From a checkpoint of a small transformer trained on Wikipedia: 13474 steps.
MLP neurons of a small language model. Each row is named by its layer, matrix (gate and up: input weights; down: output weights) and neuron, and shows model dimensions 128-319. Each number is 128 + 24 x the weight over its row's rms, rounded and kept within 0 to 255. Numbers have three digits each. A neuron's up and down rows have the sign that makes its largest values positive.
Before each neuron's rows, "raises" lists the tokens whose logits its output raises most directly, leaving later layers aside.

raises: " of", "ive", "ous", "ism", "ous."
L4.gate551:100123149097096121124151131103104155119131100080123138120087141135087121139140159139146102180158133089124141159163125127133144138143114068110159137144145095083137129098122139125111087129116110102150108130158141134122146151137169123119101107120107172098113141104126131135100144170168151098104145120113150142111137127166163094145097100119119134108061158108126112127129139095146130147132177109072156119076109149130127118109112127169119113129140124128152139153102120117100131137117167116117181133194153101142092158128172092153104117100107128161138147155121084127146102155148134146
L4.up551:101139176127134077149146113130093105146166137140164111143127127151089127148114127123136098125114114151083143104139137117171133164109098131131135103146141120177146129131101139136113101141119116101107121124151147137117109121148141140107132109113158124133120135112123126116069124137134088181156122087137143096143179128120150162108162138150128125140138131135174143129120169149127108132128125091129110146104126099141191131110128131103125110131121154153143153155134122126160091211107209143102111148084114129103122125151123134158096145145137080129124157137078170144163137106142093142
L4.down551:130105126123135120099160148116132139110137144088161115167133127154161146125123152166155097128117124132150107086119167173122154165162082141150146152120151112139123146133088113146135145109108131087113112127150161140127157157131124173073140099129097130144158137122108104124152104121152111175132129113141077108139114120125161111166099108096074111134158149109128178127104163131122128143145180099105086144118132118122156142140154156136101104108104128117113159137099134098171149131085159087128135145102128144151142064132122137180116133144164100139154150143122125135123155085114103129

raises: " back", " onto", " out,", " into", " away"
L7.gate535:153118116151110133111117129117085110074098113140140105173126130084095087094147145131173154110143141137146183121135106126135154109147111065103108107139147125153135136106134108136130101112107154121105140116121143174110124084101132131128097113165122126108157146079097081140138162108124123131117136138136161171106111147172117130111087125096169158089097128155138160184163142141122145124145132102131136171093149108134136101113125090070135171157125103114121140137149083097140135095135147159120108125144155120117089115159104158137114124108140161070170137139116133145090104092102091116
L7.up535:174113113117134132105133111141140129093115165114128131132087106139145140127163124122177150142117117155137136071099086124146122133121166154092120132159080170145104139148125131139096117153133093124110143162122128164134146072112144129158123140146130149108112149103087076139136113163130141151135115075094142103134106110131109111144133181108097127139117111088175124140112113132152152129135134085102111128094151105119132108096126164103114116109153115128121162147138093194162126115123103141146126088135145114105117132135125107127155087155141130107133135129133089122094132090138135115
L7.down535:133081088070116099104150126137149111120095127114171172121144166137125135134109153113111132116138130119128135109128142133144140089195097115097098135114109115144131139148172108146095146149152134118117131125116117121117097135100113147103137125125125174117138097072089160100136095140145111123117081158115133126114133130131168143170126119148145110127108112145155126160106145139154167142130108176149117165137128135129112117094147174118149090104120111156137130141120138086128151119148119141121158108119151159123122108077103091096106109144110172051139131124120140120113114122123125175

raises: " her.", " her", " him.", " him", " him,"
L7.gate170:110148147150105104131098115151098134115140112123134159107141198148095157139119144126130118071088136096118134102163111115155120129121135137169134112129129125102154157073165138131102113154130163175110153120116131111113179122155115175091096123143137179101158124117153116141144128118131114116151118140136092136117132121136141150179134151144142154113087146111103148163154152104150117115147123134147068139104114154087095076119133125094123147102064168121111128116132135165131134162136096089167129128120124121119114092092112100149120096094118119110149131105137124096111121067126144115
L7.up170:129110108128143113153141122120144156140109131107111101129141145173124098099136111064104148090137139100139131103121148110075169100155132155150119141146153130142174132141137101122124092136131129171167125076179136158083108111135078159076102186123126136116096109165143140119139120122107164115137105089119119131131107159127124104073143143157142176100099121089134132147137136118110130123153136143147110112111094167118122128165152124096126130117172115141171089113137187183136161150120118124158165179137148129111128109120110145139102093116070112144160103142098128112147154104111162152
L7.down170:156150092144102150124131125123108100114148172143104116163131152125101124139157127112114139153100133096091151128130084106141147102112119144146139055105134119126114146109113158101100124146137116158102104079168147108125122150152085132089136096116151118109067150170159115155137127089122138089134075169126130137115160141071170137175119122218159178160116105137117137162099144107170105090128128151127098136081133181132111106134120157117131133103087109092113159138111118169136129154176112138140168167111121143111127135097098116142094104077101118106120131129114118156106116148086104136

raises: " education.", " career.", " father", " career,", " father,"
L7.gate580:093100167134100107105130126154092167136094140122113147138105116175132140120165081146174154171124107120082121130082116073144113159165127133132163115110124088113149182127069133155102110124089150208117113139085161098133164117131125160110154101130116091080115107098142112104082102154130147149119074126143098148127121135128072165136147104130124134124142123121113138131143100144108163146133116144095114136121141115143132119126123156061108123139140167141123125143114131133107116166097135123146107124160152074128144129158146154182135129093131111084146111115084143098048136111097098094
L7.up580:083132131099116170097098144110098089133071169169088165082126149138085115121134135145144107152128138124142156105144138124122133181142171124115109134122076142155124157131125118106141126166125130165107084167111144107144119118161157129093172136148158143112156109114164096113123065123109094111122129093130102123102108115095126155153123121112097122113140094084120156161125096180158141119146130160109128141126145115173123129152146128116110123135124103079098156174169147108124143143139119129115155120144112123127134159092145129123104178085122104123156089096136142175103148143145120161
L7.down580:116076116110134100104155099138119083152103142146160121103145144119118108112141160182142132145112124163111129103117119122164186180169131089146140128098159128075154134128161132127111138111123083166116138102099172102154161160134164123108147095142109149133142104096137109117081138160146143104113126122112150172138122125133138137140142160115104090128150090108117071153117111129137191124141163127111154118130131115152140135113162138126084125140135163114130137138158143115127122157134169117117166126135114086174134108115147094122122152141097110089129097143110143100065159121103125130

raises: " d'", "és", "í", " l'", "á"
L7.gate1272:102122144117132155151141135135141127186103114172142124111129107103122161117163122142097140114112094109161086143129134134125081141155074101142132132123133177122128122159166139143059152127148105113083139139160135135120112095139183129131147097121136129118119110176186148139171103104119091124126154128085126165118156173118122127117147099122108154073141104119130115139141148144134172149147113170118136166152125137113089131143139129141125119132100111132146119090142157110174108138146139126107135128107129129116097126106139120124142092143161096144126171124140137104131145075144138111
L7.up1272:117120143116136121106113157163108145079148151095122172134130150124132154146102125128173133101117147062116135143145138141110171134071126115098125146105112122107131137158111121123130129129126126147170112096124105099131114204131126146135120126150111094140110151125085112128131147093102164149131147130148162109128115151142097105113145124075133135102126150111152122127129160082103150110121112086103125149133154121075125108189113176121133143095114190145179131101129102145088103090109154138097130114118145120159146169130153108161150097132150139102112075140160128154073148159128114135
L7.down1272:097127132118113141180134116121150160200112094155136122086108094110127151138147114150063152134107088132136069122137111157148107127165110111132150147118142135097120129135142124118095131128130125101109171152164128089135123099169158130143146121114125146135118113178159136153152109091091138115149177154099144170099099131095113107141134127120105156085129126110139104133132153120154134130164107150120112158129116155124098148141106125123120124131100124128123150120143144133149153098102157164138155139134103189121082110087162098112115120131145095130124182126141127110109127094128146132

raises: " Its", " Later", " However,", " It", " Both"
L3.gate1186:134142095124175219122116118128149087130114116115107113133140131083114143144133144105146141136126100128145113129097119121156127101141149148116132123132142134115080126106120121085107152146133139073102120143085161145159092111121119120150155115146128054171137167167111096066123134127111178091132128048168102133151107160155134145078120142139148113142130107125157117126115122118129123119125122136105073109127108150164148126102150129113158112149115147164157107141146162117129119149114134116112128153110078078114164137138111126097105159176144157149125171124108128117127129134118139084
L3.up1186:131150110112136128145087127140107142154152150148139083116075127085123122155113115134093163117123138112118146137129123155120133152104139152091131129153150121104077067125173120143149161109090115095139108115096113106159123155142144178104135106118140144137130153136108095126126143107171123109113104093119127138093140129143072154106131095118134171117161112120105096127168106100143124152158096108104076143118119123168146153123106129137153126150116073112139114154097148125164111113137113106095117111093131127140122110088104103144143147135131158110107112146151087130107109122159168139
L3.down1186:119074109165090099124113136096131144135149126108146108111139134141114125106101166120073180116112146109115148115139141140117121107157159147119113134151082152144137137149141149154146163119127153160157173163163146115152170130143143141090152154135136120121119138139127152138128136109183140126167088134129117118137100079138129175127088128101147163150090104139163063137102152096107102121156141155129131119115107165094102191094109050151107096158120086178137111095095156112122128107143152103130145123100136136191153126145136115099089133125090130107154110123119134145153161113130145148

raises: " 16", " 149", " 176", " 13", " 15"
L7.gate883:086150157113139120146101141101127116088133116107175139122105132101160147146135156091148114114115083097135104154169134121117097143126115138125120109126155118131108149126187129146116135168172135162089118156119081156139127120161149099166144120145140137114106101169107120129063127158114126148114067146122128180161146141084120088108095139128125127064134127131144135141149156141142120133115105160147104093140184123119130106094113093137122106104121079140099101124148144130161137123117122126117087126113155150119151151101134080118136123157117113127143141140103106121098100158150116157
L7.up883:112155151128118117119109121122135138112127134147138146166083115085139137142125120118114127119105126118135154163137130118152111117119131135070121161147112089140091117134150178129114076120133141145080113142167077146107147107099122103172160139110126163130084081156135166129078122116157151131126080117129091145140149169114091095109103146125111152109122104119117135182121112114128105143122102098148138127084165126137126112116113140112185154138114098125144151153114150146175122119123096113125130114153135108099175136100142136160159138134131158065158117145041135106123092078142111085
L7.down883:099070152158141127121105173102109146135138136097105119123145134151136121173156158116100125107132094103111136152122142150095095108133127153141170086142097133133100118125136134099134120183161105158111117135072142158117171147157161117116148137166107121137102138161125160107092173181077147130107133116117153114128153150111081115115141120121121161105157134152148162156142127112164165145155135129136116106171191108097129099100098106142133124153144130125111107147115082165160143104171112135112125141070155129124069156153108146123112145160101103184102131111090100086100113127123160140

raises: "le", "le,", "le.", "les.", "les,"
L7.gate172:090160138116099153160116136111147151118144156105112135127159128120136100158134090110116144153121126088113109152118139114164113114117120125139128168149123142174133102166124122119125131112123150121132099151092157110081121110071133124127120047147166116108122127149128119143113188149146092097128118109127137137102068094167107100140160125135140124165148138141145117106152105158134173120112122122119129105113146150144123096099135111058138114137116123162110155149128115153082130130122129099153091132116105086119114121132112166125080146139116095086151108114150105140144100169098117126
L7.up172:156160099114089151101126154125123173121160115118137162118129124152122104136130141129123152105177095054131139145123144109118146084130129136145110092139141176113139151164134107113141130120097110083071103113101123164109095162168167117121154128121134135104119107104115111121152147101132079139115133146104103108145123130141139167107070140140138107134158091141122095112126117150148119117150155152138165121180085106118158119150112153126104120131139092106167135129147101131139111140134159175129094112123101109132152148159153096120085121139097130142148099130112123138118141176121066130
L7.down172:161085132114163138140136112135117113134088170141136138155140108121160108122110102130200130137118113060152144140166129172084096108088150164118126156169128141120123097135087102135148100110145121120124141135111122149109139142083129117122110149098121121099143163133114123121134113096139134114137129143154124153186145097120141170071123135115175090109113095128136118113136113110083132163154133105120148097147185114104126114124157131121124156097119094122161160137119132139134132121142135193134154118126103155169090156109111156111116137152119120109141124135152082122124119124106163162

raises: " Act", " Office", " Commission.", " Committee,", " Court"
L7.gate1312:138121136138096100136120124158142170093111142102149114126114134095148111102134145093112156116110112161107128140081126165095108128149090142081130121131147106094114156153141153102089104084125101162156112142136123125143132164164114129138136098142133173116106094168076129152107150099137101135118172117191069068140141152119126100125108155154124142114123144114144126139124110122121151140104153110152104146132141106106104141116122141147145098113138102108139164115164113092151143087108136107147121188148133100117155121111126135143141142146143093114167103135132091149122144172134115139
L7.up1312:169095131111151129131162100161131137140110119103106137141126174116121088094139138114110141082106144114108106084072151127132117128133128084119121142162157108109186120148152091099077090118148140117120104164136103124116107154114166129157174091142143095118134092112074141162140132122141113107102159143154121085147133154119141087156104062095147133085120126138153136110121129081091148102094145123191138107146137108140120139143105128131096115065134142120145146124143109119108142170132148103141070150146158124082127092121131152122105141141114125109099139128152133159106089190127140148
L7.down1312:111115137151132130105149089218123160085137089126140123171138118125111105129121130097168188124062144127125153111120096145133164108152113100132134133143154131082136128150135105158172109131111073124123158156138122171148125153163093120121126101079099155138099087122082151131113117140106124179108141139131091166101128134127105120116148132150180119125108128161153121114151107080142121100129140145165131121141138155077134135147117129131147130111123126149150113108115135137098142135121130141130153117124111127130141217128117125112112174130080147111100124150153149114099156156097116130

raises: "ally", "ized", "e", "izes", "ist"
L4.gate43:116128114129091102109129122124164133156172146189192075108117129106138099122137147135140129130148139158168104135140123089083132140102151151150134110102135154124113137102093120087148154158154111167137101109135124159136162105101132141078111153152114127154120094099111142144140078091140163088145140121084105120154139144125130102165145149119108117126113133094131093129152116116152073133115163113155154164112147151121118107131143154152128149141126120110077134119088135161133153110104158169099119135163110090111101140153144121144119122131122101152150109145169163128144150154150110132
L4.up43:102131106173136155132079126124136098109135112142104159134130142107127087104138176137150148111112136155095122151166096140118102164094103113109130112102115147161118114115127114113163159140106074147152152074115102119171151115093122143086131106169086173120124151161075129127121125140134142122109125120138169115140118098079117148148159149102124125149130117137098091127113138123120100121158154129109107130101107140112131099108132148137138156116124113134106125094185102155138084106144138147090116108123176100108080121129115104176147098095144087173160114146157129158137136166095157137
L4.down43:140098117160171147083133136158107124135096138124132112151138151148183123137101102172083150107140148144127153110162178148148105094126127138116151139092132092136120082137126108122123065108155133147145121125138111113134135130146113142141152142122103098174112166129110123091158134136148107102150113133103091094103075119111145075180111086075154075106156099106092123161140121118092126128087147127094128121142124111121120162146148147129118140108098138141132119095140097117174107138137111139110080089125145124117145173099154173103134086133143143146106111099155102134099150139100145157

raises: "se.", "se", "ign", "ine,", "ine"
L7.gate1097:096121111138175098107111129130149116130138102131128111115144128124098098118129116168104146142156135127121107125104093098162121130130122167154096126187133086121150151112092126144113154138135078098165162097141140110183123126092084156139086086112164145171143061099162133150081163090154125108119109138113153141142146148129107123087134139164117108125121129123132129152142128171146134121151111105110116124137118157153150153167139147142149123137145122116127114081123123175141127138128159156137156120090132122071146115128124171133072124112121097140096136123137105095147111132124087149
L7.up1097:117119113109138125127123118113124101130148129145201115140141121144107112155119151183144101123129131172155139105086138105172156142111128146118115089162089116125127151139149147120055137152109086123146143155098130138166089093155187130122119141128151126159137120133119090156136173146139139093144094134147140134148153099115131098146100126150090143138101144140108127092108112129087144129160134114134136105143133130073095137125107132141171141158138143132096132088109111163141136115157122135148201109117147102152088093142103093124116139169112120118099140116162115128135084098141118128
L7.down1097:132174112117112160109108153138144196127113097062084173121131072145103102120162160127132133099118107168120122131148155155136109133157115139126137100118072150147096145173098150125115161152114115098155155112155167120125118110109127135171090103105132123106144097137129125171153159139111103080139064129165133169123137095126107110141180091118108111134153123177126121132159144141143164126143122092113180101087109119103125136124110092156129120101165085120164137119126103140106123169136129154136146109146101145136101130157133119174149110156115105151067140139123091135099150144116143142

raises: "ous", "ous.", "field,", "ships", "dom"
L7.gate1118:093148149129096113146126110087102128111137092122104112136124141120123159102155139124125104117156155172118121142121128134105151111132155098154104132115108115116075149133141116152114143119129114141144118143144104127136084171092152103132074161142108171149115138129137145143105088117130180131120075125111137111102122180134147125137117141166150166113127140143127165134152113106134201139120134157141113126136132157121188118117137129123141126092134095150113093138128177153119113126146152132158168156084090121051140083147130114127133137114099160119111204169146127137147068136085130113
L7.up1118:168146109109119114104132109133111174086135076155108113118141145154153126145122111126175137143132096130125151145097110108131138120152137138102065107107155170119116137167098124085152129112157155136087152156129100099115091106140098124134121165163135081160138149108089102108150102109129103157116107095100119172123126148180111146146075146117144110113139115131146128174156132170070136140154114124125137099187132116137115121097147103116162149115112114101128139113137150171127171136106132146087174119110157085102132108122132129112139127101168143092110130133157172110161143135178112148
L7.down1118:144183071101132142117126124097138152143143155118129119138146151129151190133142185125121083140130118088095153117174087148137103097093171151117129155076124128155170090113100172081108163142133132163116130072142114130131128105136171155139106151151142153117122134130134135151122136119156124123138107131139145123141131106110136125080077143131119107150104135147141121139133124120152132106141155111164106082144108074088154112112167103093132134114149181125138105081131133135105140189111135122110098121110162098119086120150151131137157128142155184157133092070131152052140115087137124129

raises: " away", " behind", " outside", " down", " below"
L7.gate1111:126108147113139172124130157147088110140130136136123121116134162165132103148137127148151139154151110134177172125102119164105070108111133103138120123128104123120155156128137122121117170119115166138147112150112132156114138125107184127148133130134117124105135125100083141110129117117133130147125114102127161147158144139140127139126088114093144169086125169133147132114078120138119100169114145158122128130128142128128110132126112084134149141125151141142106133112176115190143147155123117127139101164119106099143121103110121130162143116150150134098122097125113111129172127100143070119
L7.up1111:105098125115141118089149102128106170152076101119156147136150152168141135134176156148121101155150123190106137137156125125125113159151129144121166116189129176085161154146101132147135150129101116180160117112095100113142118094111155145152092087135122131121121119155106119104127131113083113136128121119160144129128138152155133148145138086156117113143109102120130094144145154160106145114166103135126144119125121128151126151134163116115164128117154139099126161109162145164119112169098105074120121118119123152102139149130124165145135118116135163120137128092113083139144098101131080136
L7.down1111:105113102113141095117129138148117110149113133087140153126119138127139105102117129108135115130169177165145131143112131148133105125175123131085109176096136144137143131147111124113123105128194124164126144099146096119090110150137147120080099096151089135128120080121120137129108117165139141152139125122157163127106143163141116113149126148167158148127115093142134121145123093158111138116171118102089124146125115087138123126111122110107182152061093102121161175067111138119142114169093101143092137119154117160152096101118174108090141115144080145121122100140170118111117135118141161138

raises: "gg", "ño", "ñ", "gn", "au"
L7.gate1077:152132182143119145165141145154128151107119120131119092133127141130135156129117087138169109129107141202139103117153154092145158113119079151150158156132125122155151101165124125140122119138133141124171148144116135137123116112149106144147070064120130146100173133153112152131147145140119146141076143110186159168140129115139155168094115125132105149133099151090108166134129130132062165150122125122150108108092102158135142112154105099102145140142141154074136128128132088064116121131147144142138163124140113120119138130105111105111119106115106122111075134156127136125115162123116102153
L7.up1077:144130128137126158154153109153132136132098151105118119131059137124107149105113112158120127098092153142137112145152120130184123166167095119124088159112120091145140139151121119162148104155154147110135170160149187096088144112145143153112141089120139209140104180118118147144162155114138121089161133120161150121108140136137128101135105104146081138162129122081102152129126145148139122148163117141142087176101129161198137132146120119112133158137143079117126112129135110101142128091143143109169114056160117133139114097129084139102109121109146120145116117139171157125152112139111165137
L7.down1077:168125125129117174155125107124137109127123119136127114116110123103167166172109114129145137158106109172140083112138159109101151117124077146155139147128137099130115124103152142179139123126135137130151134143136131144153082167142126136093106156111146157097145143149145125164128161145162100125148117073220154151136133120142115113118121141106100142131135179081098179113116115141113157119134122141155109126135119174161099130140119107127135132126103136070134109109111079105102166127165128146148128123145140114103151136168102124085094124122121115133105118139111174130170127141159127133

raises: " 4:", " 1:", " 3:", " 5:", " $"
L7.gate200:148088132128102127160166136096148113144159091098120101129114154148127124105138124155140149127146122124120121088104124100108185126121153090132153108123169118100144117144144116114172145142117136116103087112163141092130147126130107138112126138123142144136141173098152115120120116162097134142140145087113154129114151130099133082110117162134134123145138094131152153155139121136112194105130156069156132120120173105143097136152126146089143133087100106139152103113138113140115136116137142119111151142115093106128099141065118113121128117124128179089129122152108137156074087124145125107
L7.up200:123127105120106065146139129138124127116132167095113109111093113126178089132131134143169166151128099147120115119098147109137136117149136129121158113143122167165184120109114128103154117131161154124131126107121122168102149105116082111109122167167174179092132146143141111130134133143093077110155114136118134138142105114133161123109131108113096111157092172125112175126113149144153147144081143113191146144145138145129165093131135173130127135114068108152110115163182115170141114124136153077119151145141142134161093135159084136097100163120106126114145136115124096132162111121131120124
L7.down200:114000128119111105148141153119110100112124139139103120106111130117109091162163117128148166145146103127105116068135109133114123158141082115164082148176110133108099130138154122146174105122115084143121126124124137139166169136154136114101114131085108168150146159105092145109118159141105101126168133132134250100082155127130072100144134121126111105142133150128170131148112163148144137176125132146152093146117152148135118157101101122130132168118100133112111112167146146132134128118150090144157148113107115129093155127093140092137134109154159143134083102094145110122076132125125155118

raises: "borg", "ple", "put", "lor", "ient"
L7.gate1028:133158143105129135133124128057082130152093116151147150066146124157139102128196116118113104126152083159113121115112100139157094113113145130109084158119134127143117143143138105124126114110103169136123097090143160139110132083136132124109155151122101133188111123117189154120203133159124104110100152095145127111118163135132124126125132180139066139104152139133150134135086092125128130172146123121124097147110099129116128109095149109161154149110122114105138130146077109156144124118133121122133138099148106117130141125136124156119105121172072122127159110165112109124109138096131090136
L7.up1028:141122161140135148122141126130171139111125139154167187129073121114149098118122122114101129120123090167111108098134129143080129179117176120127143142148140148158103122113120126169144129125108129139123125164111197132124104129138143088141165139108106109089131095127067084109160146105114120113104131135099088125120159137129096138153103139118157132096119131099116110134134135145190113119134130125140097138116134122113113144145082153121111104117140166131159125156122139136133131152112118103155150168164159146112130153163115154125119111132106128145099122121132145163116188115128135141
L7.down1028:123156169126192102099143103150124132140111095125141135118112114130110099117133138133130089134147133102139146123076108139114150153144101151142089148138128111094074127112112110137124126124095124096150110102143113131147150115130168112137161135150126106113142138119107138137138150146134113087121089111112165140144113153129146114174106127096099168085095119167146150160146118130160099098126119115098108144154141146134110114114113129129127138175189178120084120136125154134125133148152164101171124173153122101101114108085091124161120110117139099124095123104119185123125108098140185140

raises: "ized", "izing", "ised", "ization", "izes"
L4.gate280:072124088133138183112144117146150124157123097121104115120129135144149118121164103131162157125141157090126130161146144163108105139114126109163127072116136150144153124114154104121158163149132131095139139122105090161126180117147133141149138118132132167132149096146087126154144166136136154111164137112108130150131112156105120113122125156154118150130072099141154156163168141103121131154119101136109108125104117121085124089182137097133111173118141145134101159093105079142147120092100115158158142095137115113109124143117089151122092128129116127115108106091174119117154093121146146087
L4.up280:138112126118071116121152122139154161186120117135114096109122152136136124124140116065129185082147131168095101114126135128141107189131134148130130088094157112156106144128122132105163125119091125078110149133114093127084173094152149102134117137103149149097129142107122113152118125148128156138125109119151135146190108135145091102143116111089136134160161109112124139120149120150086110130179092123159094134149137131120159119180137141154170142149101131132143118107087175078140102077130141076123145138143119127077107129173109127099164139087122115153146110121164142094138153121116100132
L4.down280:132142105139139152138166112127123118141154135157114127130126132118185120118132123142132132128140153149159138105147129124118159102108141113124154098116134126125138154112130148127125109126081110117111120132100114128127179132162165125084117137136140156112134125174119126156180153114168097146145151121090132144149092140127156091076119115121119145143114148132089115126135137127148136144144115140106102130152156133120118110096139130121086149129117118126142131125136153156133126119133146097142147120087174122146153107160138121169141112140164137140157107096196184119134160135129148153

raises: "ive,", "ives", "ive", "der", "ors."
L7.gate413:106143125135137109127127134147119090116102109126162121126135115121109135114184105137164113161167140107141144096120149123157162152101175100074121120142084111110133103147129170126150144155121095132132119132136174150085128118124127125097136174096134094146139089109127141144118108169129114114122092158130160150106071152136135140136139128148192138141090124129117141136142139109084109148101099137143120158107127106132101121101121093140093137105113139080159086130071158134148139135161120083129114081170128124159149119107152154125125137128100147155109167127099154160156100143156143143
L7.up413:133117209127124152130097151120116149124126152130103117103124113147100145128109152111164087124110164054161138142178155129096125154097141159087137157131105111115123133147093122125166123139141120112103131118139172141141058141104155137076119105111107092093136127091145142110163118164114126151103105146148086155103150159168123172127106127105129140102092146097169148126154123151089113127121076104103155131129141148147132138150108097135121139107141111066124184098074136152118160135108138107145110156084121100097122142144131111170148135133167146139088094130122179190121111154147170157
L7.down413:143139164145117149157109150133128080168093120100152103086098121112082108117162147095151099139081154063130155119157079140150157138139129103102124107131164117120118141161177139093143166164129132126136167121141140137089145111102130144116111123127145148103159174114090140126138131138144094111139113130135132150112080130110098116132159161151094119165136141164096147121139128166126121121119134104138084142120172084135127146079106159084112127141151132102187136128110116147115158168118132152116131110099138092070137090165117117097127127146111175144131106115088138143144103152141102127

raises: " from", " between", " From", " (from", " 1950"
L7.gate1213:108123167124130095169129100071180100125145098142152109084132143103177095131065113162151132098123115090135151141139161146134154092125140153106101160125093113111086156117121131135151131171089182127099155120136114147143155109156130149123090089125125164122130106150132099128117109123166144155132117178115093173134140129099156104100116197126073166132143121069110143156136135129113163146114159118142094129129113138142140098131113158140157143149180095126127119152138172123183094152127097110107126127116107130146145114066152172128129154129120118108104109119128112146133135094135145167
L7.up1213:148132180150165148134143130121136149152175118145109146105127138098176146079108141133136123150098154082136139145183142127138123148173102129107123108093135091153110156133120153145130108131135169181132082113123117173120119164140128113131150110142179181126130112132131107151123180126149110143138120145109111154152135122140155105090150118095095128128130172153123115152157133147113113175100144139122113140138141124187144098122134158140118114140142096165129109135148122129145121173116096117104128060092114124175161138139083109120129104165176111146128162056137107134095102111168114174
L7.down1213:142078107121177110136148099134149105125116146121119158135120124130158158115177145113090120140178126145124123132115122161143099142146131115133124101131134131137132132129121109136157122102116129194112093137130150140136161111121102148135099127118141136128117100103115148134136101136156131153082116167148161081106135146088094145109124127186138145132105108144083096138145105096113116094129147149151135107127166132149136161127129121105138112113132115166135128118116112129125141148156128119135145119109122121111164158146117133123088086138116156115172083121123151073124114113130154097

raises: "ut", "es,", "es:", "es.", "ux"
L7.gate314:113153128131128110131159134118128157159113088122139118072143139156141125136100140109119154104147105081131155117124123154074128132166095096132127123136147135092168132119128147203136117089133146093123148119132119085118102087086107131179094132110137104117094134125108115151128111138113162116108110140102130122146117123131096124175129130134145137151122112119125108096181145161117125155127097087144145143098120086128157135113101112114123117113144138121137140143167158137091111133085084128133108072159150145124125160129115115140185105149099099130112112173106146168105121149126089111
L7.up314:111158117108115130112134118130103140121071124139129130144146100095175093100131162140110127121075126114082169131134094114136176143132133135113139151128144112107137113088140149134141164100162093102127165136125146137178113143130116155151131128155144101108136129108124143122136125113087163094161153149124162135136141144161106138152114153124099087140124088148147136168137110101127141144149130106163113137113145099091168137142113148147128121128089135113111130174138116129117102099096127110099144117118099122134120159151117070121112121068119094122132145121120133119137144141135141097
L7.down314:103125122158103101093101109163099107137097117089096148134124139123152139154152144135090187093088139094133133130086129115117153115172092126103095131144179149173156115148147120092100145147137099125140110116124119099166121152135155129115117083128124145101128140114130163133129132165083132142141130098108126106109107104136152143138136111102118124124140110100123136180131183134154148116115110105202115141124115147175133151134129128119127172154099119108149102138150118126080122125092148114184137082118140111187141136137129113112135150111096129085134131182158147129140165107073176143

raises: "ured", "uring", "ure", "ory", "ual"
L4.gate540:120141139121149146136141147110128159107109136156159146135133130129119094115131109144116087127132121087124110156115129127183134160094111109117124130127111122149137167150143141126127146189124147096163127131123187138130151131126153154138134110106142124149158129088163136150143168177110132122096113164114170088104131136125142134098148147124124118130119129109123134112165092172114114100147162114101117170109085099167141163130114170113147071164113116119097142118098147141123129172155116170136110111144141111131111135146085146166106134143130132118160109178111140146109080128157128113
L4.up540:121119079156112098156129116122142139103114153190141115114103141122142170152112128111103154156161126120129127148125157174116089086164097137101133132124120151167105099143131140103134141128146156086143144106142085152134164116101174130134134135101100163127129115126154122081155101120137115135100128142127140137116044171131116106126086135100095140128141068156162081126105096103113134161137118121134107134105096123110153137099134127119150111126122136146162113096095158151109126106147123083112094149125129140133119105116133101143113135117095170175144165126145112117111120111157106136
L4.down540:140165110153109115140126138080141138095145148129154140143148112104180156070143081104141140138148095132181164130106104149110070084106147117130138145139068101137155133146111121114079138122155162115124171113126113137095171137131123176134129175143117149134160146143136133098145126148134127092146155162080132123131119130113153112150118109152115176098188137122140130112131143103098099153127145129116099152107104161107108130166171146149134128141097134158137111116087133151149094135118115083137121093115123125105133130127114130159145113126118158133146125160126133129171116137090137114

raises: "y,", "y.", "aps", "y's", "itt"
L4.gate423:128116121129116155173120151133145146112148100133135143134113089169162107153190106118135113122095115119138132092129134126125066119141144092110098119118129119169117085087155131173127127125162105114149102123118140138132144163146123122113097159113150140149144129167121139130119117122114121139124106129105125115090184146091092139094048165116115115119124145109109156160134102124137181139114145143084128139117138135113144069124132126079107098105146120101139133110117140103120139122105117118160128140147121195082111130097103142139162155140127115096121100142129177121094160107117135151
L4.up423:122181087106137119126157134134126109173113107114145141107116101174174149110152130110079152146083155138126131165149110111155137137124135149079143106111134112120126131135126148156150093152123119107123119101140075140095129147136153095116141107104126126116132133061106082110116112156127118129122128163106126080156175154093118180122088160132124137109149101142121119140140143176146108141104083127113123141145148116114108100119119142059139169125113107102099129120148119117125111165148112127122146116126124111130095127153144153104102130115117119147167098149116148101111094147162143146
L4.down423:155160110106134116129092146125129171120122141084101090120115148124145129159133131123124141112152113117127120139115103156127111110109095128102089132161119103154146129142139091122143097114113156129133115092111089165136149143110138091130087113138134093106123126144169039135117182193151073148153169152155105135122136096113140156161124163116106129131157092141134151098162113111115123112123116132145118109119102109154130140125121152139138081082125081086134143075107094152141107095128103130104164135092116131128138120124128122137142091156158088138108116130146144119156154139159090147